config.yaml
num_hidden_layers: 12
qk_norm: false
attn_scale: 0.177
init: "normal"
init_std_down: 0.00187
schedule: "wsd"
decay_shape: "linear"
MLP neurons of a small language model. Each row is named by its layer, matrix (down: output weights) and neuron, and shows model dimensions 320-383. Each number is 200 + 30 x the weight over its row's rms, rounded and kept within 0 to 999.
A block is one neuron, or neurons of one layer that tend to fire together. After each block is what it responds to, as a language model described it from the Wikipedia text at the highest values.

L5.down29,128,187,272,190,169,203,158,234,139,177,194,170,204,198,170,221,199,222,260,198,211,243,142,232,175,208,177,236,268,164,174,190,194,187,226,177,229,191,149,115,196,159,208,196,152,209,206,144,247,217,216,193,236,206,228,225,221,209,168,208,178,178,186,202
L5.down96,192,169,216,220,150,238,193,205,198,183,185,183,200,187,235,202,178,174,269,196,255,262,162,183,200,225,227,149,232,204,238,167,186,245,193,215,180,190,183,210,184,167,192,236,195,206,247,202,242,203,236,141,173,214,168,224,260,169,244,175,219,129,152,206
L5.down169,159,185,205,188,201,227,192,205,184,223,227,182,195,220,130,222,216,244,253,220,249,243,214,217,177,189,173,180,175,298,202,206,208,253,210,173,229,160,213,221,228,209,207,158,224,157,173,218,184,238,228,211,266,187,224,272,144,200,224,201,213,190,173,209
L5.down346,207,214,215,194,205,187,231,212,174,196,175,197,198,185,241,191,220,210,255,221,215,239,190,248,221,151,226,177,206,131,184,222,212,176,227,210,176,223,179,192,153,143,201,206,172,240,177,208,240,240,225,193,209,211,169,218,271,218,211,119,258,204,157,191
L5.down467,208,200,209,162,200,191,201,191,183,173,185,237,176,148,154,194,220,167,138,256,164,233,213,241,167,175,188,191,193,269,214,212,182,173,261,215,190,192,232,191,218,196,214,191,173,288,191,203,189,238,281,160,163,245,210,226,247,276,214,160,196,180,211,216
L5.down509,179,194,172,208,170,250,197,156,233,142,211,187,237,141,212,239,181,241,141,213,202,213,128,213,175,228,232,224,195,204,204,207,242,226,206,197,241,194,164,249,174,187,226,141,181,205,185,215,178,235,143,227,149,251,170,238,198,248,202,196,210,212,234,217
L5.down722,168,219,172,236,246,211,174,190,222,202,210,213,189,217,184,219,253,211,234,235,205,226,149,232,196,230,217,234,182,144,197,209,189,183,204,169,175,152,198,206,250,181,133,225,233,254,228,218,219,197,225,241,198,285,211,230,223,210,199,200,215,207,200,219
L5.down744,206,207,210,180,239,180,230,193,218,176,203,188,214,226,193,166,235,205,122,167,164,241,245,166,177,236,178,227,141,260,236,226,136,205,166,196,146,223,132,215,206,200,192,171,186,240,195,198,184,232,207,168,207,218,207,243,230,261,204,210,256,183,192,224
L5.down804,208,168,155,208,201,228,167,163,213,202,210,193,248,197,213,177,264,211,282,180,191,198,182,149,225,150,181,158,208,177,272,185,164,213,188,194,174,187,194,149,218,159,222,231,221,146,239,198,149,215,203,215,197,254,198,226,172,194,175,151,218,186,178,263
L5.down923,152,134,145,229,205,256,234,188,227,194,167,209,215,210,152,222,235,191,203,190,158,176,200,213,239,199,114,216,201,171,167,202,185,200,219,227,188,138,189,192,199,184,208,235,172,204,221,176,175,219,163,209,202,205,259,195,182,178,243,175,188,232,213,253
L5.down945,175,176,218,234,181,219,222,207,172,154,261,180,158,180,182,224,212,215,201,204,211,238,174,235,192,199,200,219,215,202,184,255,224,182,192,223,179,192,225,203,211,231,151,158,238,253,177,163,151,216,182,201,184,205,200,190,187,194,194,201,221,224,185,134
L5.down1014,198,187,192,159,210,208,175,245,183,190,159,175,257,234,187,159,131,170,174,216,196,231,219,182,181,130,232,194,188,215,188,239,194,154,190,257,226,261,174,212,160,187,173,183,207,161,190,153,207,222,170,217,179,208,242,178,208,219,146,136,226,192,163,232
L5.down1094,181,218,154,195,220,213,180,190,155,207,187,208,172,157,208,170,177,192,236,223,163,207,161,176,199,200,211,146,213,211,212,258,229,174,181,168,200,206,219,201,211,211,218,220,179,182,185,230,179,217,251,176,197,194,167,164,179,131,221,147,192,213,171,232
L5.down1251,230,175,136,191,158,211,147,220,211,166,212,218,199,220,213,192,215,166,235,128,166,155,221,223,203,209,230,180,254,221,200,203,191,205,204,217,270,226,161,151,228,204,196,202,174,218,187,239,226,193,200,161,180,206,186,166,237,214,226,165,204,208,202,252
L5.down1340,155,175,197,214,219,168,158,178,230,229,225,198,198,193,219,183,137,184,170,164,218,185,241,194,198,237,151,219,208,230,183,249,194,201,187,280,184,219,203,162,168,169,189,225,187,213,160,167,176,249,169,243,227,201,243,219,216,206,135,182,200,169,251,202
L5.down1481,211,217,217,199,227,213,240,244,159,221,223,191,198,222,201,205,214,210,213,162,198,183,189,241,274,181,206,248,227,196,222,215,148,210,214,209,159,180,211,207,192,211,200,214,241,164,226,239,190,225,196,243,170,222,240,223,204,193,183,173,189,156,228,235
Description: Word pieces inside people's names in lists, tables and credits, mostly East Asian names, e.g. Yasu-hi-ro, Wang X-iang-fei, Kiy-oshi.

L7.down39,111,201,174,245,213,190,163,204,182,207,183,202,225,157,195,229,215,143,237,147,174,148,211,163,146,221,171,201,240,139,208,188,200,176,219,245,141,235,175,214,190,228,168,223,203,174,211,199,204,148,198,241,218,220,173,172,263,218,196,222,216,188,206,281
L7.down652,223,176,147,220,200,183,178,196,164,231,168,200,153,173,155,150,191,159,202,239,221,235,212,142,211,212,208,234,233,239,177,202,209,229,209,208,203,172,182,253,233,208,210,223,243,170,151,274,214,229,233,219,111,189,184,220,234,207,196,200,192,249,132,191
L7.down740,217,218,202,239,213,185,171,226,252,202,190,196,237,182,195,218,229,205,172,158,210,248,228,180,174,166,231,176,125,181,229,210,179,174,187,190,164,202,200,222,196,195,200,172,202,212,176,268,206,175,181,255,222,183,237,176,186,153,197,154,171,231,217,253
L7.down1379,246,221,185,181,262,184,168,169,238,212,144,198,217,220,222,224,191,197,217,190,247,258,180,242,223,228,216,208,232,228,226,218,181,210,131,204,260,239,217,172,193,194,180,186,204,241,219,207,166,202,206,205,189,171,211,163,217,185,211,133,229,218,201,235
Description: Closing == or === markers ending wiki section headings like History, Awards, Personal life, Demographics; occasionally table pipes or cells.

L7.down693,191,177,238,235,183,209,163,250,194,189,200,161,151,184,217,178,192,224,182,211,203,272,208,218,179,192,188,159,165,234,191,267,183,271,246,227,218,200,178,231,167,179,228,186,187,164,192,245,149,182,183,222,224,225,183,197,205,247,189,196,232,226,186,139
L7.down837,216,143,200,212,226,201,230,182,229,150,210,227,217,208,238,224,177,224,218,197,171,179,224,229,205,257,221,271,258,218,195,249,204,176,177,220,191,188,220,234,175,240,191,222,194,215,208,233,173,187,225,226,209,186,200,184,226,177,186,210,222,156,228,227
L7.down1095,170,234,290,218,163,191,246,214,224,204,196,195,187,156,151,209,156,216,148,197,208,216,263,246,184,202,187,198,179,201,199,209,217,235,242,154,231,216,171,191,175,190,264,213,202,164,185,273,205,137,213,242,273,193,205,233,222,191,232,206,202,172,267,132
L7.down1337,178,237,196,203,202,185,231,204,261,199,201,146,214,211,195,203,263,232,172,211,207,218,187,238,233,118,180,142,121,256,203,200,198,250,229,229,204,138,155,233,199,216,230,187,180,214,155,170,205,247,188,248,190,201,188,222,175,168,167,183,242,173,236,205
Description: Main finite verbs right after a named subject in narrative or historical prose, such as wanted, decided, met, offered.

L9.down1505,218,197,194,168,255,242,191,208,170,215,224,206,287,236,215,170,206,210,232,203,187,208,206,206,197,224,206,171,168,169,204,237,107,167,187,168,133,186,135,258,216,169,189,233,248,254,164,195,187,181,212,168,197,200,142,209,143,194,209,127,226,172,227,195
Description: First word piece of a foreign, mostly Japanese, name or romanized word, often capital K, as in Kawasaki, Kazuya, Kekka.

L9.down618,184,216,224,210,211,220,182,182,279,271,259,207,192,148,187,236,157,187,195,224,225,150,211,234,185,223,233,198,222,175,168,245,230,234,226,222,201,214,202,193,159,218,212,202,177,135,197,225,174,190,225,246,255,174,159,257,173,146,206,187,266,198,178,193
Description: Main action verbs that take an object, right after a subject or "to" in narrative prose, such as made, take over, pursue, managed.

L7.down584,170,185,236,186,200,213,208,181,164,170,231,195,171,196,169,189,189,250,188,207,170,230,197,138,246,195,215,243,225,198,173,181,157,182,230,188,190,252,217,186,192,194,237,183,191,273,202,162,199,195,206,231,133,225,190,218,225,228,198,255,183,245,196,267
L7.down1012,178,231,158,162,257,181,182,175,238,201,224,202,258,162,195,237,201,212,189,206,232,201,171,195,191,236,189,213,211,120,222,259,152,153,194,186,168,223,244,226,177,130,205,197,234,156,149,196,201,213,221,234,162,205,159,192,215,185,220,175,181,175,245,258
L7.down1027,204,195,216,200,186,183,238,193,201,226,141,164,219,229,200,222,206,194,174,177,184,168,202,225,208,200,212,230,247,185,150,228,230,154,202,196,202,161,214,278,188,217,202,184,203,184,240,190,209,209,191,171,198,191,186,204,215,232,189,153,141,139,167,234
L7.down1516,181,210,259,177,211,152,244,212,168,159,184,190,156,201,189,217,242,200,178,183,198,236,183,195,161,144,236,225,167,160,244,246,230,203,291,214,234,200,189,253,236,167,215,238,192,187,211,221,145,203,215,206,237,183,140,229,167,167,213,158,228,227,211,205
Description: Given-name syllables right after a Chinese or Korean surname, often in sports tables and credits, such as Wang Li(qin), Li Ch(un), Zeng Q(iyan), plus hyphens in Korean names; weaker hits are scattered unrelated tokens.

L9.down1450,181,196,175,206,168,184,227,150,184,191,225,205,168,196,168,180,202,247,240,200,220,132,206,251,156,206,218,198,155,171,213,173,194,204,192,175,218,208,160,194,217,212,194,227,184,155,196,183,201,248,244,236,247,205,198,178,209,247,209,206,182,251,201,214
Description: Tokens in sports records, mostly table pipes after league or season cells, scorelines like 1–0, and season years such as 2024–25.

L5.down41,212,197,244,184,222,184,212,166,223,180,216,201,198,208,178,212,170,205,210,193,165,193,125,177,193,215,242,155,186,208,162,234,170,204,222,179,168,216,235,190,203,182,241,178,221,173,222,237,215,260,238,212,221,187,196,196,148,153,187,218,173,214,167,163
L5.down296,240,202,198,179,203,185,228,189,219,179,220,247,172,249,181,182,166,227,266,231,209,177,254,157,174,209,212,227,239,177,198,210,198,179,214,230,192,224,203,173,162,204,168,219,207,195,221,178,194,217,204,175,204,213,211,163,226,217,213,168,220,229,156,190
L5.down405,273,114,208,163,172,195,195,215,197,189,230,196,185,216,199,179,209,190,230,235,205,212,155,186,198,255,136,223,203,191,250,169,250,212,209,161,234,192,260,221,191,166,183,148,183,193,251,182,192,174,181,222,223,174,235,236,195,174,198,272,177,245,168,168
L5.down505,192,147,213,205,184,221,206,204,178,201,216,185,255,220,188,189,150,218,165,239,178,234,147,192,196,245,153,205,254,193,217,167,147,222,198,191,173,215,196,221,193,161,207,241,207,212,215,213,161,153,210,192,227,169,164,229,203,188,228,259,293,184,250,170
L5.down661,246,193,181,189,233,183,153,203,209,236,183,191,250,175,195,215,148,168,201,205,143,199,193,180,201,197,216,250,154,183,145,189,224,176,183,221,173,153,145,196,171,188,163,193,207,254,179,237,227,179,168,215,165,201,237,199,243,220,163,206,231,260,259,223
L5.down710,156,172,198,206,203,222,156,210,268,198,226,201,177,162,161,212,225,218,185,209,197,192,130,179,197,227,171,174,194,193,213,230,192,163,225,175,232,190,230,160,241,151,211,207,218,206,236,228,206,169,255,205,209,241,199,217,215,157,208,160,157,230,201,220
L5.down738,157,212,254,181,169,142,161,254,248,240,145,230,167,237,202,213,186,184,231,216,163,179,220,181,201,208,123,222,181,195,209,240,220,206,180,161,145,243,170,234,201,171,177,192,146,219,249,169,183,260,195,180,196,223,214,235,168,190,157,175,177,222,218,207
L5.down797,179,198,245,164,203,167,199,278,209,255,202,220,184,155,192,248,242,220,184,177,200,185,188,192,177,197,253,158,190,228,151,213,147,160,226,128,191,198,175,174,217,170,188,205,178,198,179,222,222,186,191,196,228,195,186,235,199,172,205,200,198,204,193,171
L5.down859,204,215,193,208,214,181,190,190,224,221,244,223,185,179,212,164,195,213,201,229,208,176,184,180,157,251,157,139,282,203,239,220,152,245,218,251,217,232,225,237,181,184,214,206,240,147,218,215,200,183,159,223,225,169,201,204,227,165,274,198,179,114,161,185
L5.down946,175,186,264,185,193,211,152,218,199,198,212,245,162,271,225,188,234,235,217,186,159,208,234,228,194,138,251,247,171,187,247,195,199,239,204,184,151,244,202,268,248,241,167,202,209,176,178,212,227,194,184,186,126,196,187,215,204,169,231,200,189,193,211,255
L5.down1005,199,200,189,157,246,205,230,220,210,219,176,163,231,174,203,202,200,154,194,267,179,214,233,150,127,243,221,192,235,175,165,191,206,211,202,275,274,251,196,203,200,224,214,152,222,145,185,183,171,301,175,205,199,204,234,176,214,258,169,186,243,210,186,199
L5.down1153,206,192,137,201,222,207,195,192,195,169,252,213,214,167,152,228,179,183,199,192,187,141,215,257,201,204,218,287,219,164,213,227,258,167,200,207,219,205,204,202,200,226,196,211,181,139,171,194,224,179,207,129,188,187,220,227,178,207,245,248,201,187,137,183
L5.down1201,221,149,180,178,199,226,201,237,148,186,225,208,245,219,186,188,181,191,178,235,205,176,207,212,198,237,209,266,213,214,191,208,173,249,187,254,201,191,211,189,125,186,215,169,229,247,165,189,231,153,187,179,173,173,213,232,162,237,199,159,164,201,205,218
L5.down1428,167,187,181,217,245,204,210,181,236,232,186,167,140,185,204,199,162,235,221,239,133,198,180,228,177,287,195,174,168,186,198,236,178,203,175,213,296,175,197,194,191,203,185,204,184,206,166,178,168,226,191,209,194,186,225,188,207,245,169,165,191,278,215,222
L5.down1464,229,168,185,185,212,140,229,167,209,170,210,216,226,185,177,182,235,209,213,186,137,198,193,165,156,221,205,177,152,230,194,197,188,217,158,231,207,166,246,180,179,190,206,209,221,189,171,207,188,231,227,153,209,212,178,222,247,214,205,164,212,230,218,219
L5.down1527,210,172,154,239,251,229,214,171,200,177,215,222,219,156,247,173,185,124,153,211,217,177,208,196,186,175,253,198,195,176,217,185,226,158,200,317,167,230,157,216,170,218,192,199,209,189,223,185,198,193,212,215,211,213,183,141,199,163,173,221,226,195,244,179
Description: Tokens inside sports stats tables and career lists, chiefly the dash in season spans like 2006–07 or 2001–2002 at a row start, plus cell labels, dates and scores.

L7.down478,243,171,204,198,208,151,201,227,209,194,219,203,134,182,185,261,213,205,224,189,203,172,209,167,209,195,193,173,190,156,217,225,166,157,230,204,144,185,130,163,229,176,177,223,204,229,210,240,227,214,157,202,240,212,243,198,224,190,237,208,217,197,219,175
L7.down744,173,216,242,250,222,209,198,198,163,191,158,252,210,207,175,239,184,253,205,188,212,165,215,177,174,234,202,193,223,228,198,226,229,228,198,214,259,174,204,217,183,154,222,207,155,197,196,191,203,195,213,171,210,153,196,147,178,181,202,218,186,190,195,158
L7.down1016,201,190,261,189,137,190,213,188,184,203,249,209,227,133,230,216,208,191,224,170,202,180,178,209,184,177,212,170,181,257,249,209,276,173,134,214,218,142,152,163,216,176,212,146,135,222,232,197,186,176,204,216,189,187,174,196,224,225,170,201,209,187,192,187
L7.down1477,179,188,201,251,213,256,224,179,154,227,171,182,232,186,250,213,161,184,187,232,209,203,201,204,159,186,213,213,209,227,179,282,150,210,193,214,203,153,201,227,217,186,191,159,175,222,228,160,158,233,158,212,151,226,160,216,132,157,243,204,204,151,164,223
Description: Numbers and date words in sports results, stats tables and biographical dates, such as the second score after a dash (1–0), month names, and "(" after a death date.

L9.down573,180,165,222,234,147,182,157,202,182,219,168,206,152,204,182,213,120,211,163,225,189,189,205,187,234,237,220,218,206,150,192,138,224,257,199,185,135,190,236,183,194,185,225,182,246,194,127,211,205,196,258,171,213,211,218,207,204,216,208,224,169,243,209,214
Description: Closing equals-sign runs (==, ===, ====) that end Wikipedia section headings, e.g. ==History==, ===Box office===, == See also ==.

L5.down279,249,174,219,221,187,125,218,228,171,206,198,193,215,202,163,183,216,214,236,260,180,214,197,198,205,211,163,241,244,170,224,194,207,197,151,184,235,198,192,168,128,187,189,229,179,189,269,199,205,179,199,157,253,197,258,214,182,168,204,212,215,192,223,211
L5.down287,214,239,152,176,157,199,216,249,200,179,143,187,245,162,278,178,276,220,150,143,190,204,209,148,197,192,190,177,200,226,194,212,165,211,227,231,246,201,202,168,227,197,252,203,207,232,203,212,175,197,194,211,203,197,191,229,194,231,134,189,194,213,248,188
L5.down444,180,140,216,215,228,239,231,196,224,212,229,154,207,225,187,212,195,179,235,218,219,222,201,255,225,196,211,161,211,232,214,209,291,216,199,219,175,227,216,261,220,178,212,218,175,172,236,190,178,201,183,228,224,182,241,222,182,191,206,223,216,190,220,188
L5.down479,199,161,184,234,177,217,195,155,224,246,291,236,185,221,222,205,166,231,147,168,213,239,223,210,233,170,170,187,211,213,211,189,168,185,216,173,209,278,221,203,248,233,197,240,241,187,226,201,218,159,152,228,200,183,151,194,169,205,194,184,190,185,186,216
L5.down483,215,242,183,263,229,235,151,173,262,211,218,239,202,216,199,194,196,204,166,203,202,159,278,237,186,209,220,193,192,198,169,186,207,220,234,188,227,200,166,181,178,117,160,188,212,149,224,176,247,213,211,247,211,224,172,227,201,180,174,202,231,237,191,169
L5.down541,213,220,173,191,177,205,207,209,209,213,191,180,190,219,167,147,260,203,234,187,225,206,250,213,172,216,245,200,210,185,164,220,170,249,166,212,197,177,182,213,248,226,247,197,169,160,177,192,243,219,172,175,246,184,230,205,204,238,255,191,168,222,205,211
L5.down678,210,218,186,201,184,203,240,179,173,182,197,175,205,191,224,218,184,210,196,192,166,168,197,126,162,177,239,177,189,252,242,217,221,171,216,212,214,198,212,207,174,202,241,228,259,214,208,222,193,184,224,181,193,184,177,212,204,194,233,210,209,136,220,192
L5.down776,195,233,215,183,171,183,195,226,208,193,209,155,162,201,186,181,214,235,196,182,198,199,242,167,170,194,260,206,143,234,200,157,150,211,191,223,247,211,138,156,187,211,177,163,221,185,195,191,213,171,233,214,268,251,176,236,163,231,222,211,213,179,203,186
L5.down822,205,145,125,193,236,215,238,198,212,201,233,144,227,137,251,148,186,199,212,250,196,231,232,240,151,198,142,214,219,205,164,223,257,209,213,205,163,201,199,237,241,222,238,239,209,205,172,191,231,254,200,225,254,220,182,210,193,112,159,188,178,235,219,217
L5.down915,221,166,239,200,236,201,155,244,192,217,198,168,192,183,176,237,160,193,210,193,150,216,227,192,213,204,203,148,189,252,213,261,215,254,226,193,207,177,203,180,167,183,217,173,205,177,217,231,217,199,196,186,200,131,200,245,205,217,203,221,170,187,172,154
L5.down971,285,177,230,163,208,185,200,193,220,197,174,256,210,153,195,153,218,206,230,191,220,221,206,240,187,217,200,152,214,249,224,235,197,185,182,254,181,136,170,171,249,152,220,171,214,164,180,174,222,251,163,175,184,230,161,220,207,174,189,143,208,204,226,212
L5.down1012,189,192,236,236,202,220,185,192,245,200,258,156,193,167,182,222,182,176,231,238,214,220,241,255,196,192,191,170,184,200,220,197,261,254,210,250,222,214,192,228,187,167,196,215,205,161,198,200,202,237,212,243,261,187,194,226,183,184,180,216,220,170,191,144
L5.down1320,205,181,149,221,186,211,240,181,218,232,218,179,217,143,179,211,206,205,217,186,213,262,200,223,141,207,166,202,170,239,184,188,247,213,221,206,170,196,200,251,152,194,210,231,150,257,156,199,196,168,185,212,266,169,213,195,202,188,177,229,143,151,267,198
L5.down1328,185,207,163,223,197,207,220,224,212,205,173,243,182,188,186,197,218,189,141,253,161,201,210,192,153,205,222,182,224,249,225,204,190,181,176,163,255,218,178,208,229,181,139,239,190,198,196,214,183,226,214,206,273,202,189,187,192,230,239,222,182,218,235,192
L5.down1471,236,167,230,175,191,237,222,235,220,207,222,170,195,206,150,219,213,193,268,205,225,201,211,232,204,185,190,224,207,183,189,250,252,213,206,228,214,220,188,184,193,214,186,252,183,153,198,170,250,228,202,211,242,174,182,239,181,190,206,182,189,190,185,186
L5.down1487,169,248,141,161,158,219,217,206,174,221,138,188,153,138,217,198,204,187,189,208,167,195,193,197,215,215,206,211,203,165,251,234,147,204,184,194,243,224,113,189,206,223,213,166,196,271,191,242,186,179,203,185,199,225,209,196,179,201,239,190,185,193,238,177
Description: Verbs or their final word piece just before their object, often after to, while or a subject, in narrative text: watch-ing, leaving, attrac-ts, to seek.

L5.down17,187,198,176,177,201,181,181,153,210,189,170,184,199,175,230,244,195,135,137,176,140,207,176,178,193,218,229,190,180,208,178,213,137,218,211,249,220,218,185,200,151,190,243,177,213,212,169,208,159,202,155,188,153,185,183,221,138,177,128,160,255,233,199,227
L5.down95,231,157,201,212,189,243,250,137,211,216,217,235,168,218,207,201,179,212,213,247,140,233,234,226,203,199,223,185,190,207,214,147,211,233,162,183,206,232,164,222,238,190,176,211,204,249,242,254,242,205,193,232,165,220,205,179,187,203,156,189,213,231,237,183
L5.down97,155,174,158,223,254,244,210,166,223,181,261,215,211,217,170,233,188,241,256,205,208,216,172,169,218,185,163,220,257,193,229,208,197,160,188,206,224,209,183,203,166,146,228,210,195,139,214,206,187,209,222,193,173,238,265,210,199,151,219,221,271,191,198,242
L5.down310,204,240,212,248,191,184,190,251,144,224,222,161,183,208,190,172,173,216,159,195,154,201,191,180,200,160,244,224,206,206,194,177,192,177,145,237,242,226,192,232,288,217,201,243,195,195,180,164,230,197,212,181,242,202,197,143,198,198,219,210,263,196,179,167
L5.down380,187,208,146,261,229,200,211,182,201,242,200,185,147,193,198,233,197,166,213,151,188,140,166,189,195,134,212,239,198,193,213,244,197,166,180,182,200,212,195,160,195,185,231,171,253,187,161,203,203,250,254,240,195,207,215,226,282,188,194,152,208,216,215,203
L5.down422,196,227,194,222,184,209,212,184,208,241,199,175,213,166,195,210,196,200,200,166,177,173,220,188,205,199,223,189,183,213,181,264,181,165,181,240,126,221,215,197,222,215,176,201,268,258,195,220,245,257,179,215,187,209,252,182,239,157,249,200,181,207,183,207
L5.down466,242,196,201,186,199,202,223,201,205,203,152,192,191,249,173,200,197,201,172,221,164,160,255,181,188,244,223,196,208,215,180,191,194,247,169,202,148,148,190,246,174,186,183,217,216,211,161,231,190,208,189,141,182,170,189,222,222,142,236,202,179,205,234,188
L5.down554,180,199,219,228,155,197,167,166,165,200,163,181,142,218,191,195,191,183,189,173,191,239,224,195,172,224,275,206,241,181,250,202,189,237,176,229,212,178,161,224,166,246,236,165,224,174,196,246,224,194,178,214,207,210,179,207,179,161,144,197,232,156,213,196
L5.down681,201,190,217,178,228,208,199,217,225,202,200,272,201,189,233,210,222,193,196,207,213,267,181,275,194,192,213,233,263,220,182,224,214,193,228,237,226,263,193,208,193,180,180,195,205,243,183,176,138,229,173,154,209,158,153,207,208,167,191,187,282,183,212,248
L5.down708,125,202,176,143,237,181,188,240,173,187,183,165,190,219,158,278,191,213,150,219,194,233,198,268,194,178,179,267,197,194,161,208,175,249,173,209,227,232,159,185,222,220,239,199,181,246,221,225,201,172,201,169,181,220,183,176,233,233,217,168,184,222,216,239
L5.down712,206,224,236,209,150,190,185,192,219,173,185,210,203,206,193,198,205,244,220,149,149,216,235,214,203,224,216,172,195,248,186,179,144,235,227,237,225,205,176,277,221,200,210,203,208,189,192,216,143,198,211,191,195,219,161,180,157,206,185,193,209,199,233,228
L5.down928,160,184,175,172,208,206,178,200,215,144,179,145,232,179,234,190,174,279,177,233,208,214,170,200,218,214,159,247,194,226,203,201,229,231,198,215,203,208,172,240,220,167,169,200,168,218,210,225,173,212,188,242,156,171,257,219,223,226,216,201,166,212,175,252
L5.down958,191,189,203,221,288,206,195,188,164,242,223,184,225,175,149,194,212,197,183,212,289,210,223,186,171,223,166,214,173,224,238,184,239,208,272,206,198,244,184,148,178,240,240,214,233,208,166,200,187,165,205,195,126,264,208,236,262,217,159,201,262,182,255,210
L5.down1176,189,202,156,217,165,178,191,184,212,181,227,255,202,158,244,242,221,154,190,172,181,187,188,153,194,193,211,255,210,197,176,261,247,170,218,182,210,170,198,230,171,195,184,151,167,237,183,237,204,207,224,233,119,192,212,177,210,227,205,136,194,216,222,227
L5.down1303,182,248,225,279,239,242,185,168,144,202,170,172,188,215,215,199,223,215,200,211,193,223,218,199,158,173,218,242,178,220,195,221,225,194,187,197,165,250,185,200,206,171,208,244,167,228,241,233,198,207,209,189,186,205,201,174,143,195,176,216,243,198,206,168
L5.down1455,214,150,156,245,156,212,213,210,185,136,165,205,218,185,215,173,171,233,208,226,191,239,216,231,170,201,192,199,187,245,198,219,177,250,205,192,228,235,169,167,185,215,189,295,171,180,198,214,210,186,129,210,203,164,224,183,221,208,173,170,168,231,238,236
Description: Closing equals-sign markup (==, ===) ending Wikipedia section titles like History, Reception, Political career, just before the line break.